{"head_dim": 32, "norm": "rmsnorm", "norm_eps": 1e-05, "tie_word_embeddings": true, "parallel_block": false, "extras": ["capped logits"], "schedule": "wsd", "train_tokens": 1376000000}
MLP neurons of a small language model. Each row is named by its layer, matrix (gate and up: input weights) and neuron, and shows model dimensions 240-303. Each number is 50 + 12 x the weight over its row's rms, rounded and kept within 0 to 99. A neuron's up and down rows have the sign that makes its largest values positive.
A block is one neuron, or neurons of one layer that tend to fire together. After each block is what it responds to, as a language model described it from the Wikipedia text at the highest values.

L13.gate77:62 32 36 70 43 51 51 41 37 44 65 56 53 33 22 55 65 58 63 52 44 41 47 37 66 59 54 42 42 56 41 21 29 51 34 61 70 55 31 35 70 27 46 64 44 49 25 35 60 56 68 26 38 62 64 43 50 48 38 76 46 71 55 74
L13.up77:61 63 78 44 49 38 52 44 58 67 52 57 39 44 42 29 57 39 46 57 52 51 40 59 53 49 64 55 38 51 40 40 60 45 47 30 33 35 53 77 58 67 29 67 41 48 64 45 72 61 66 39 52 63 55 50 57 47 74 41 38 54 41 45
L13.gate95:32 46 61 31 50 35 45 60 67 74 48 43 37 43 36 67 40 49 63 36 60 41 61 53 66 32 34 48 47 22 41 27 63 58 49 27 57 40 33 39 44 51 33 78 59 42 58 57 69 46 53 52 49 40 36 30 44 35 50 66 15 68 55 39
L13.up95:45 40 68 53 57 31 53 47 53 50 57 52 55 63 52 35 26 55 62 42 32 39 56 61 61 56 56 29 57 59 38 47 47 39 34 45 55 43 54 54 47 44 56 60 55 59 59 52 49 57 46 51 63 54 36 40 44 52 55 53 60 56 30 55
L13.gate137:75 46 31 62 45 70 48 40 50 52 36 58 41 42 48 52 36 64 32 45 46 59 46 53 42 37 62 34 43 57 33 42 22 53 54 56 52 46 51 60 28 45 57 61 30 49 58 41 46 45 49 61 45 49 56 36 44 25 41 41 41 59 61 45
L13.up137:40 76 36 47 36 38 48 53 67 48 65 65 24 29 33 37 58 66 54 40 53 47 66 53 44 71 40 46 58 48 33 66 37 47 38 38 52 40 64 50 36 44 32 59 54 51 50 72 67 55 66 66 73 30 46 41 64 38 52 33 28 64 28 47
L13.gate389:62 41 44 43 43 65 71 54 53 61 71 58 43 53 62 32 41 68 70 56 54 40 55 54 38 68 28 54 77 43 60 37 55 36 62 48 88 51 47 65 43 66 52 53 62 59 61 37 62 45 49 33 28 54 44 40 51 58 46 55 53 35 57 37
L13.up389:64 64 24 53 63 50 37 48 72 38 34 51 23 39 22 35 54 44 70 50 75 55 58 52 50 41 49 36 50 37 49 45 60 44 59 50 69 35 34 50 56 38 38 49 60 57 56 51 56 53 48 50 41 44 36 77 26 58 51 29 49 38 57 38
L13.gate573:54 55 47 57 44 51 41 40 56 62 56 47 51 33 48 47 49 34 39 61 46 40 56 59 48 50 49 60 74 52 48 60 49 71 65 55 46 58 65 46 58 32 29 55 42 56 67 39 52 72 55 70 53 56 49 34 28 55 42 46 54 58 38 51
L13.up573:49 72 70 50 40 48 48 42 39 52 39 36 50 58 47 44 27 34 54 79 71 62 44 45 59 41 22 65 37 53 38 49 64 47 31 50 71 56 45 60 42 58 43 71 40 69 56 74 59 50 66 61 48 50 39 49 38 44 46 30 31 70 50 65
L13.gate575:33 69 40 23 66 37 71 43 41 47 45 51 59 42 42 49 37 64 41 48 49 54 48 52 23 53 60 40 48 44 64 79 52 30 60 43 55 38 51 45 45 45 35 28 63 56 37 42 64 38 43 59 57 53 50 53 55 54 34 49 58 45 51 60
L13.up575:50 35 53 47 50 54 48 61 51 47 53 47 34 50 21 58 38 55 35 44 79 48 65 41 49 66 78 45 71 50 54 48 67 42 32 54 41 59 51 58 57 47 56 38 46 33 68 63 65 52 59 63 57 35 60 55 44 45 83 45 41 47 48 44
L13.gate666:60 42 35 52 40 61 11 43 45 42 48 43 52 50 63 52 62 76 46 52 47 35 36 51 42 36 48 58 42 34 66 46 43 60 19 31 56 61 58 41 50 74 53 47 34 32 49 39 59 45 56 29 52 40 49 15 31 67 64 59 68 77 46 33
L13.up666:35 51 41 43 47 45 39 55 66 59 37 62 33 34 47 41 62 45 56 53 54 40 50 80 53 40 45 40 43 44 49 46 39 38 40 53 59 74 43 47 40 60 54 66 46 49 72 37 65 52 47 42 65 32 46 31 45 62 46 36 34 71 49 57
L13.gate738:50 41 42 38 63 35 54 56 50 40 35 51 50 55 46 60 48 31 23 69 52 34 36 59 37 43 68 58 44 61 46 35 54 65 42 46 45 50 42 57 42 49 54 51 61 34 39 51 64 40 50 41 40 41 54 42 43 56 60 60 40 68 46 51
L13.up738:55 52 56 79 42 52 38 27 46 38 45 54 44 55 57 39 48 48 40 48 55 62 38 51 29 72 66 37 47 59 34 50 50 44 31 55 45 66 60 73 56 35 44 41 40 58 39 70 73 42 59 34 42 59 33 60 61 68 45 41 69 50 58 46
Responds to: Pre-verb auxiliaries, infinitive to

L16.gate322:32 45 47 51 49 31 74 54 38 55 48 50 42 67 63 58 32 34 44 74 42 34 54 67 55 31 58 56 43 51 42 24 53 31 50 58 45 66 47 43 59 57 36 69 53 60 57 38 42 58 36 57 43 78 37 41 67 43 63 38 50 39 54 41
L16.up322:58 49 20 39 54 51 66 55 60 44 48 49 59 36 62 52 59 38 68 31 40 33 39 74 46 65 60 57 58 38 70 54 24 58 45 37 67 51 45 41 41 52 42 71 38 54 53 33 44 57 31 52 61 46 47 34 60 45 43 66 56 60 42 44
Responds to: Title-case word coming next

L10.gate11:65 51 47 45 66 61 63 26 43 64 27 47 59 52 43 48 54 55 37 55 38 48 44 35 54 64 49 52 60 69 36 39 37 59 80 35 68 51 40 54 58 50 72 70 52 40 53 43 56 52 44 42 46 40 36 38 41 56 69 48 44 53 57 56
L10.up11:37 55 42 44 55 42 50 43 55 40 53 47 42 61 49 32 34 38 54 63 61 53 37 63 57 39 39 62 43 48 46 42 51 54 49 48 44 56 50 65 52 33 53 33 51 65 59 39 46 57 39 57 43 56 59 57 34 30 62 70 44 63 60 51
L10.gate64:38 73 31 38 45 51 57 48 53 27 54 59 37 30 44 45 39 28 52 42 49 66 51 63 61 54 54 38 47 50 48 63 49 69 38 67 67 44 28 45 44 46 56 54 44 24 51 55 45 49 47 37 60 36 42 60 54 53 74 64 63 30 45 54
L10.up64:59 72 57 39 44 64 29 52 49 52 28 57 56 38 55 44 73 45 62 46 59 47 31 69 54 61 45 64 73 51 53 53 58 46 52 34 39 40 75 60 57 40 42 17 56 72 52 59 50 19 69 40 37 66 29 60 55 52 45 80 68 65 41 71
L10.gate128:57 34 39 42 79 51 62 52 70 74 39 33 52 36 71 46 52 52 53 44 55 29 38 54 43 47 58 37 59 53 49 61 34 82 50 41 64 41 40 44 31 62 56 65 51 40 29 33 45 42 59 39 50 56 45 60 07 43 60 49 47 69 68 40
L10.up128:35 35 53 31 60 57 64 46 37 46 37 47 33 62 48 32 45 52 50 45 36 50 42 20 37 39 50 58 45 72 57 31 46 51 54 56 59 31 55 63 62 69 53 56 63 49 47 40 53 73 51 40 39 42 67 60 40 62 42 32 56 50 76 39
L10.gate149:59 33 50 53 51 73 68 60 52 50 48 53 62 48 55 58 45 74 45 51 58 60 47 52 46 53 51 40 58 74 62 34 68 36 31 36 49 69 54 69 65 63 45 41 48 35 41 42 49 63 61 43 40 38 56 58 35 34 44 72 60 45 26 54
L10.up149:38 54 59 51 45 39 62 52 42 49 47 49 48 56 41 60 37 65 57 62 50 36 18 55 52 66 36 52 14 55 58 66 63 60 30 46 63 55 44 50 40 35 45 54 40 58 37 54 56 52 68 48 48 46 79 69 56 42 74 57 40 41 45 46
L10.gate180:54 61 29 53 58 50 54 28 50 45 57 53 54 61 43 51 40 45 63 69 67 53 62 56 61 35 38 65 50 63 43 65 44 48 32 49 60 37 44 51 75 52 60 53 58 35 44 57 45 64 45 21 55 60 83 67 51 41 42 58 64 26 64 62
L10.up180:39 41 45 41 64 48 39 43 29 46 61 88 33 47 42 46 43 50 24 32 31 55 35 72 59 48 52 49 44 46 49 55 51 39 27 35 43 44 25 58 49 51 77 39 48 53 61 70 86 42 71 53 59 79 71 35 62 69 47 69 42 51 40 64
L10.gate352:64 44 45 55 67 44 73 26 41 40 58 59 48 61 67 40 55 55 44 72 40 60 44 40 38 42 49 59 47 48 49 61 51 42 36 28 63 56 35 65 51 47 59 29 62 55 48 48 56 39 61 37 40 53 37 57 52 58 68 60 57 46 71 65
L10.up352:53 40 56 63 48 31 59 33 52 43 45 64 44 33 31 36 41 61 47 57 62 63 53 41 44 47 46 38 45 68 57 35 39 25 40 39 50 66 65 51 37 45 61 48 72 40 45 59 41 46 57 41 33 19 24 51 39 75 74 60 71 43 66 55
L10.gate558:40 57 41 52 68 36 41 49 47 53 55 67 41 40 55 37 33 59 67 84 55 49 41 55 50 70 61 58 52 65 59 78 45 52 63 44 73 38 37 44 56 59 53 53 42 58 44 50 38 37 53 73 63 53 49 46 40 44 59 48 47 28 48 56
L10.up558:27 32 49 47 75 41 52 49 45 45 59 58 51 57 43 51 53 49 52 56 47 42 54 43 59 51 41 49 72 51 49 48 43 46 60 32 61 45 35 50 60 59 45 41 55 50 61 46 10 51 51 24 55 50 42 53 47 70 51 37 51 33 54 42
L10.gate752:43 44 51 53 74 67 53 47 71 62 43 68 29 64 46 44 69 29 66 64 67 51 50 42 35 35 57 66 14 65 59 66 40 40 52 42 64 55 69 54 38 21 58 58 29 59 59 17 52 49 74 55 67 32 37 63 51 40 30 40 52 50 57 42
L10.up752:37 68 61 53 53 58 33 53 63 28 46 35 49 63 79 36 49 61 41 24 50 42 60 28 74 39 38 65 08 75 35 41 52 43 54 62 66 37 60 43 39 58 57 54 30 83 50 45 58 60 61 48 73 33 56 50 55 52 45 30 53 24 58 33
Responds to: Quantity-introducing nouns

L16.gate0:46 43 50 24 55 63 37 43 49 52 34 56 50 55 39 32 30 68 39 44 48 57 52 77 34 65 52 41 59 67 49 52 80 54 51 63 55 55 40 55 42 37 40 52 34 29 54 53 60 57 64 54 53 62 36 46 58 36 66 41 53 50 51 38
L16.up0:51 36 68 16 42 40 59 51 24 51 39 33 50 69 39 54 39 60 64 64 41 38 58 62 25 57 48 50 43 40 59 71 39 49 52 70 43 35 54 43 52 44 26 65 44 52 65 53 76 49 40 43 57 76 60 62 26 71 45 43 56 52 55 56
Responds to: Verb-phrase auxiliaries

L16.gate634:38 53 38 41 66 49 55 50 54 45 63 47 61 33 46 53 34 32 47 55 72 34 50 56 44 55 32 53 31 57 55 70 31 60 54 21 62 45 55 76 42 21 51 33 39 56 49 35 47 67 43 61 49 69 55 59 65 38 45 62 46 59 46 58
L16.up634:42 24 23 57 34 58 54 73 37 26 49 30 42 46 49 63 25 45 66 51 57 32 41 57 54 56 52 32 49 53 71 52 56 44 40 53 45 33 59 64 56 35 57 62 50 64 47 55 55 63 48 54 36 41 64 61 28 64 59 49 38 39 46 55
Responds to: Before a numeric value

L13.gate0:42 40 66 42 62 51 56 55 55 43 49 47 53 46 39 48 56 67 59 44 48 35 38 63 42 38 45 42 40 59 49 73 38 65 66 16 50 46 67 35 53 58 39 50 41 44 32 46 41 68 42 63 39 63 36 35 51 50 41 23 51 42 67 31
L13.up0:62 72 33 52 52 50 23 51 56 55 55 64 51 64 55 45 63 58 45 53 56 26 38 61 30 51 35 70 54 53 35 47 52 33 63 28 76 44 66 45 32 45 45 28 50 46 47 38 54 46 43 60 67 68 44 38 63 55 29 41 55 55 45 64
L13.gate69:76 51 44 39 57 61 45 43 66 33 58 69 58 59 63 36 33 46 60 65 41 44 58 55 49 40 34 61 37 51 67 47 46 59 59 42 67 65 75 23 53 45 60 32 56 32 54 50 43 55 63 53 61 41 57 50 36 43 60 40 42 38 54 26
L13.up69:53 46 57 45 41 46 70 47 54 35 62 47 59 49 47 57 51 62 59 69 50 43 50 48 60 50 43 62 32 62 53 47 66 60 41 81 47 49 41 50 33 42 44 63 37 49 39 88 54 56 51 51 52 68 59 62 72 63 59 65 40 63 34 55
L13.gate479:58 54 44 62 41 54 51 57 21 58 60 28 66 43 31 49 39 61 52 52 57 61 56 66 58 44 60 27 49 48 42 66 35 44 55 38 54 58 30 67 41 33 50 29 54 41 18 48 54 48 55 71 38 63 40 54 56 30 58 31 47 48 43 40
L13.up479:43 43 32 29 52 72 46 65 38 35 48 64 82 51 37 45 68 59 49 47 46 50 43 44 47 50 40 39 39 35 44 26 56 22 56 37 32 66 44 60 58 61 56 54 56 50 53 43 33 65 63 47 60 64 50 34 58 62 61 52 40 41 44 50
L13.gate560:52 58 62 57 44 66 37 51 51 66 40 64 45 52 40 52 44 51 60 59 51 52 48 57 42 63 66 44 54 66 50 54 48 54 39 63 36 47 48 25 40 35 50 40 49 67 65 66 79 60 65 37 52 52 29 59 36 50 69 25 45 49 58 47
L13.up560:32 59 35 26 75 63 57 53 45 49 59 78 46 41 51 32 74 41 69 61 21 39 48 37 47 57 45 29 67 42 64 50 39 45 47 54 41 51 36 58 31 28 46 47 46 53 43 39 38 43 30 43 42 41 28 58 57 60 57 11 31 60 46 32
L13.gate582:53 59 46 43 73 44 61 46 58 55 55 62 41 59 40 43 24 49 38 49 26 53 51 45 44 28 52 64 55 62 32 62 54 42 43 40 37 37 30 41 56 48 53 58 27 51 27 46 43 63 56 42 48 42 47 54 65 54 45 40 65 72 75 47
L13.up582:24 54 44 35 67 58 34 45 75 57 64 40 38 55 38 70 57 59 44 52 40 32 60 70 25 36 37 49 51 58 46 45 48 60 71 52 45 36 55 26 61 42 41 36 44 54 54 45 56 56 22 70 33 40 42 47 50 41 47 41 67 43 48 54
L13.gate584:57 53 73 35 40 49 30 64 29 58 56 35 47 42 29 47 51 39 74 66 35 76 45 55 41 59 42 59 32 56 37 57 46 63 84 42 29 47 55 55 33 57 52 52 38 59 37 40 52 60 59 45 67 35 44 57 46 59 40 58 35 56 49 41
L13.up584:55 44 32 44 45 47 64 37 68 52 57 48 53 45 50 24 38 54 66 39 47 51 54 67 42 49 63 49 60 40 43 43 35 54 35 64 48 30 53 69 56 60 45 58 67 61 37 36 37 67 84 58 46 44 58 44 35 43 60 44 55 31 38 40
L13.gate589:46 69 78 52 43 56 47 34 53 34 55 52 41 41 77 62 48 56 45 41 53 70 69 41 29 49 44 55 38 67 28 57 34 52 47 37 52 39 64 49 36 50 39 50 51 32 71 51 25 55 60 43 37 50 37 64 50 48 33 63 54 52 71 60
L13.up589:58 48 67 54 29 33 55 47 59 47 47 47 66 65 39 54 55 39 50 54 51 40 40 63 63 50 49 40 35 48 30 54 39 63 42 35 67 64 43 40 69 47 33 52 49 60 48 58 62 74 58 42 43 58 46 63 58 48 31 53 57 41 44 31
L13.gate803:52 34 51 10 59 67 56 39 38 50 36 62 49 71 65 34 69 29 44 46 79 58 51 55 39 48 65 48 41 39 54 39 72 47 77 44 61 43 48 60 76 50 46 63 54 46 46 47 39 44 47 48 32 44 51 36 75 42 74 56 65 69 49 54
L13.up803:28 48 57 56 67 50 57 39 50 69 37 55 40 53 47 54 51 26 52 63 53 48 52 20 48 53 48 73 58 30 61 33 61 61 44 57 47 39 51 77 43 41 51 73 42 34 45 32 53 43 32 69 33 80 54 57 66 65 49 50 57 70 51 55
Responds to: Opening quote before titles

L13.gate94:61 39 45 84 55 56 65 39 49 49 72 53 33 67 43 69 57 88 47 61 48 30 48 40 30 45 58 48 37 63 51 34 56 45 37 59 52 56 38 50 49 64 43 43 50 39 66 61 43 45 52 30 47 29 49 52 56 59 44 42 45 34 49 48
L13.up94:66 43 51 73 44 56 66 58 28 55 38 48 38 63 53 60 56 49 37 30 53 40 61 59 42 64 31 61 30 59 49 46 41 29 53 56 39 40 49 63 51 59 34 34 61 37 46 54 60 35 70 35 39 60 47 60 50 69 35 45 46 67 56 30
L13.gate192:65 39 59 38 58 60 45 68 44 53 49 55 66 51 43 30 40 63 43 44 33 21 61 52 56 49 33 67 73 40 51 64 58 39 50 63 51 48 59 45 45 44 54 73 43 58 48 45 83 54 49 42 40 55 33 76 54 47 38 34 42 50 56 53
L13.up192:51 61 62 56 53 61 35 51 54 36 57 49 67 29 39 74 54 31 28 67 47 48 54 53 72 69 61 52 53 56 55 33 54 53 41 62 42 56 56 38 56 46 38 50 46 46 54 42 65 25 49 40 22 55 41 62 40 42 64 46 45 59 68 66
L13.gate313:60 41 47 54 45 61 52 53 48 43 34 35 44 32 52 60 55 27 38 28 29 09 55 62 68 55 58 59 48 66 55 68 35 53 52 29 44 62 53 72 40 27 34 52 65 56 37 44 62 39 49 61 41 45 50 47 28 58 51 32 63 60 58 40
L13.up313:68 45 62 39 41 61 63 54 44 38 31 58 54 43 58 36 72 40 37 39 38 46 45 53 31 58 42 61 45 37 47 38 45 52 63 35 76 33 42 76 50 54 54 59 61 49 31 64 51 20 58 49 65 51 32 55 29 27 71 44 58 30 38 27
L13.gate451:54 45 55 53 53 45 68 66 58 54 63 38 65 40 27 70 51 69 65 57 54 53 52 47 64 70 53 21 49 43 75 41 61 67 54 40 60 58 59 46 45 51 53 60 28 39 55 57 53 50 27 42 68 53 43 50 40 57 57 64 51 56 69 45
L13.up451:60 48 62 66 71 37 51 37 48 44 53 53 46 25 63 36 54 53 56 46 48 59 61 59 51 48 60 39 55 57 63 47 56 47 39 37 51 42 65 60 67 43 35 55 42 50 52 43 43 45 35 46 85 46 69 55 35 44 58 52 52 62 46 54
L13.gate488:48 43 51 65 40 81 56 75 49 44 39 42 41 51 45 54 52 49 52 37 57 65 40 53 58 41 49 35 63 50 78 57 61 64 23 52 51 51 66 49 60 35 53 49 41 48 25 67 50 47 57 65 54 56 67 49 45 57 55 35 52 59 47 59
L13.up488:58 62 68 48 49 54 32 70 24 33 44 57 52 46 60 71 50 75 53 61 38 43 65 40 48 64 51 44 26 60 61 58 40 38 45 38 65 55 42 62 64 16 37 50 49 25 21 42 69 67 52 58 58 58 37 32 46 56 49 52 34 56 42 46
L13.gate600:39 72 50 59 42 70 47 46 50 54 21 72 33 29 35 52 42 51 28 48 65 43 61 45 48 58 49 53 54 50 75 46 54 43 47 58 59 70 58 54 63 55 66 51 39 45 32 76 62 43 41 49 70 52 28 68 44 57 54 60 52 48 60 49
L13.up600:47 67 45 35 43 65 54 51 69 49 54 55 27 44 39 74 61 54 43 40 74 43 48 32 24 55 28 57 44 66 69 48 52 46 49 41 41 36 51 63 52 48 70 49 34 42 61 59 57 61 61 51 56 49 52 65 35 50 48 71 66 66 51 53
L13.gate804:46 46 35 52 34 53 39 29 54 60 43 43 54 54 40 44 48 63 50 51 24 55 53 50 60 39 50 53 62 51 43 55 33 50 71 28 33 38 60 47 34 41 51 40 31 57 58 61 60 67 57 55 65 64 57 42 52 65 45 53 45 30 37 71
L13.up804:39 42 47 26 49 53 58 63 41 45 64 44 73 67 49 53 51 48 40 59 46 28 24 36 77 43 41 52 44 30 59 59 19 52 50 42 70 35 30 88 43 45 52 58 53 42 43 41 64 36 64 50 44 36 57 48 52 50 63 53 57 48 63 55
L13.gate815:73 29 34 54 54 63 36 69 45 38 68 44 51 31 33 56 37 59 48 58 33 46 42 59 50 73 60 41 34 54 44 73 57 36 60 63 50 60 47 58 56 64 22 47 25 52 63 53 60 65 44 53 28 57 52 39 65 45 38 68 40 57 50 36
L13.up815:61 50 36 62 50 51 55 45 38 52 46 51 41 31 47 45 53 53 58 40 74 72 37 40 59 49 55 64 52 77 60 55 62 60 48 54 51 25 51 69 45 33 44 57 62 52 31 71 27 46 45 53 44 49 60 55 62 56 60 49 33 80 50 42
Responds to: Separator before second number

L10.gate12:46 70 66 35 45 41 49 37 68 52 50 28 59 51 49 53 55 45 46 40 63 66 53 56 45 66 47 34 72 49 56 65 45 57 44 56 30 35 52 54 53 57 47 50 45 63 59 63 47 43 78 47 44 47 29 44 44 58 41 64 60 54 50 43
L10.up12:45 57 48 41 23 35 54 62 45 43 68 60 35 58 70 46 52 43 54 45 49 56 51 74 56 73 19 46 55 37 45 33 41 50 37 56 26 59 30 35 61 44 29 57 58 52 49 76 62 63 65 62 39 46 28 49 31 52 52 59 45 52 23 53
L10.gate35:56 49 43 40 59 47 59 37 43 54 59 31 36 58 43 61 43 65 65 52 29 60 58 35 53 29 70 35 47 60 51 39 43 42 51 57 69 61 62 47 76 49 63 34 27 52 47 60 54 43 63 72 66 61 38 48 48 42 54 36 41 34 11 57
L10.up35:39 49 49 54 42 58 43 30 40 50 58 46 63 61 51 62 43 45 48 62 49 50 45 51 65 50 39 60 46 51 55 36 66 53 49 43 57 43 47 58 47 43 32 32 57 44 39 38 35 66 65 58 58 52 80 35 32 51 64 68 79 40 35 69
L10.gate166:58 46 55 46 60 48 31 59 42 61 55 60 38 46 55 50 37 37 48 60 49 73 50 49 37 60 76 47 53 36 61 32 54 47 58 47 45 47 65 54 36 42 65 54 63 49 57 38 54 51 76 25 42 52 55 52 20 56 47 38 56 82 31 42
L10.up166:40 64 28 43 58 79 32 51 40 41 66 59 54 38 31 53 51 55 54 46 56 70 24 73 53 29 41 43 55 25 65 41 40 61 31 30 59 37 77 43 62 42 61 49 49 55 47 60 40 36 44 53 31 51 39 53 52 68 65 41 36 44 64 29
L10.gate199:49 60 49 46 39 30 49 30 32 47 47 38 23 63 62 64 59 40 49 50 57 46 50 44 41 63 69 45 37 54 63 42 60 46 33 50 47 70 58 51 30 49 36 41 41 42 58 49 73 68 63 44 67 67 53 51 24 54 63 42 57 55 44 59
L10.up199:60 40 48 44 31 44 66 41 54 56 39 34 42 61 53 50 61 48 31 71 57 61 45 51 53 37 64 50 52 50 48 59 56 57 72 42 39 38 61 55 39 51 55 63 59 47 44 33 51 42 41 63 27 70 64 66 65 48 33 28 42 51 49 56
L10.gate261:58 38 49 58 45 65 34 53 57 53 35 22 53 62 44 42 39 65 55 45 63 47 67 34 20 33 40 57 54 61 53 56 46 36 52 33 35 22 63 46 54 49 32 53 58 51 46 55 29 46 59 65 51 52 42 61 42 47 50 74 43 46 64 26
L10.up261:57 57 59 42 36 44 58 55 54 43 55 38 31 70 41 46 55 34 29 51 41 43 60 45 49 42 52 41 54 52 71 51 44 69 44 25 55 51 61 48 62 44 51 72 49 63 58 31 46 46 59 58 76 46 55 54 36 54 49 26 46 55 80 54
L10.gate425:43 50 36 46 25 49 46 57 49 52 48 57 45 53 50 68 42 59 38 45 41 42 51 56 38 75 61 61 39 56 70 50 55 70 56 30 51 29 49 51 68 59 55 47 32 53 63 38 57 86 50 67 42 63 56 54 42 42 72 48 74 53 56 63
L10.up425:50 52 59 58 52 54 58 52 49 37 27 42 49 42 41 58 38 51 53 55 45 34 61 50 41 47 30 79 35 51 58 40 54 54 63 43 45 35 46 49 65 42 45 59 33 36 39 33 64 75 37 49 48 48 61 69 41 44 56 37 42 38 39 51
L10.gate543:46 67 34 57 44 44 67 56 65 41 53 44 49 63 34 70 64 70 53 49 42 45 69 42 47 33 33 87 35 44 43 41 46 42 40 41 44 62 61 71 50 44 45 54 52 39 23 51 48 49 56 51 46 31 67 51 56 43 87 65 39 75 27 59
L10.up543:32 48 72 51 57 26 50 44 59 58 69 52 45 47 41 39 34 44 40 48 35 62 58 47 60 35 33 68 56 64 77 51 60 45 44 68 67 37 72 41 39 46 52 44 72 42 36 39 23 55 44 58 48 55 40 52 39 54 43 57 51 69 49 42
L10.gate598:55 61 43 42 47 60 41 38 55 46 34 37 67 63 65 58 39 57 58 61 67 62 52 64 74 60 51 55 65 62 51 53 39 62 59 57 58 48 54 65 44 38 38 67 49 30 53 50 55 72 36 50 42 49 58 52 69 60 40 54 28 57 37 22
L10.up598:68 50 72 48 48 36 52 55 29 27 36 53 54 58 32 55 35 36 67 41 50 46 57 39 41 34 26 43 49 45 42 41 58 65 63 54 51 46 42 39 43 54 40 62 57 48 44 61 55 42 45 49 44 41 51 41 44 27 66 51 69 45 46 47
Responds to: Infinitive and modal markers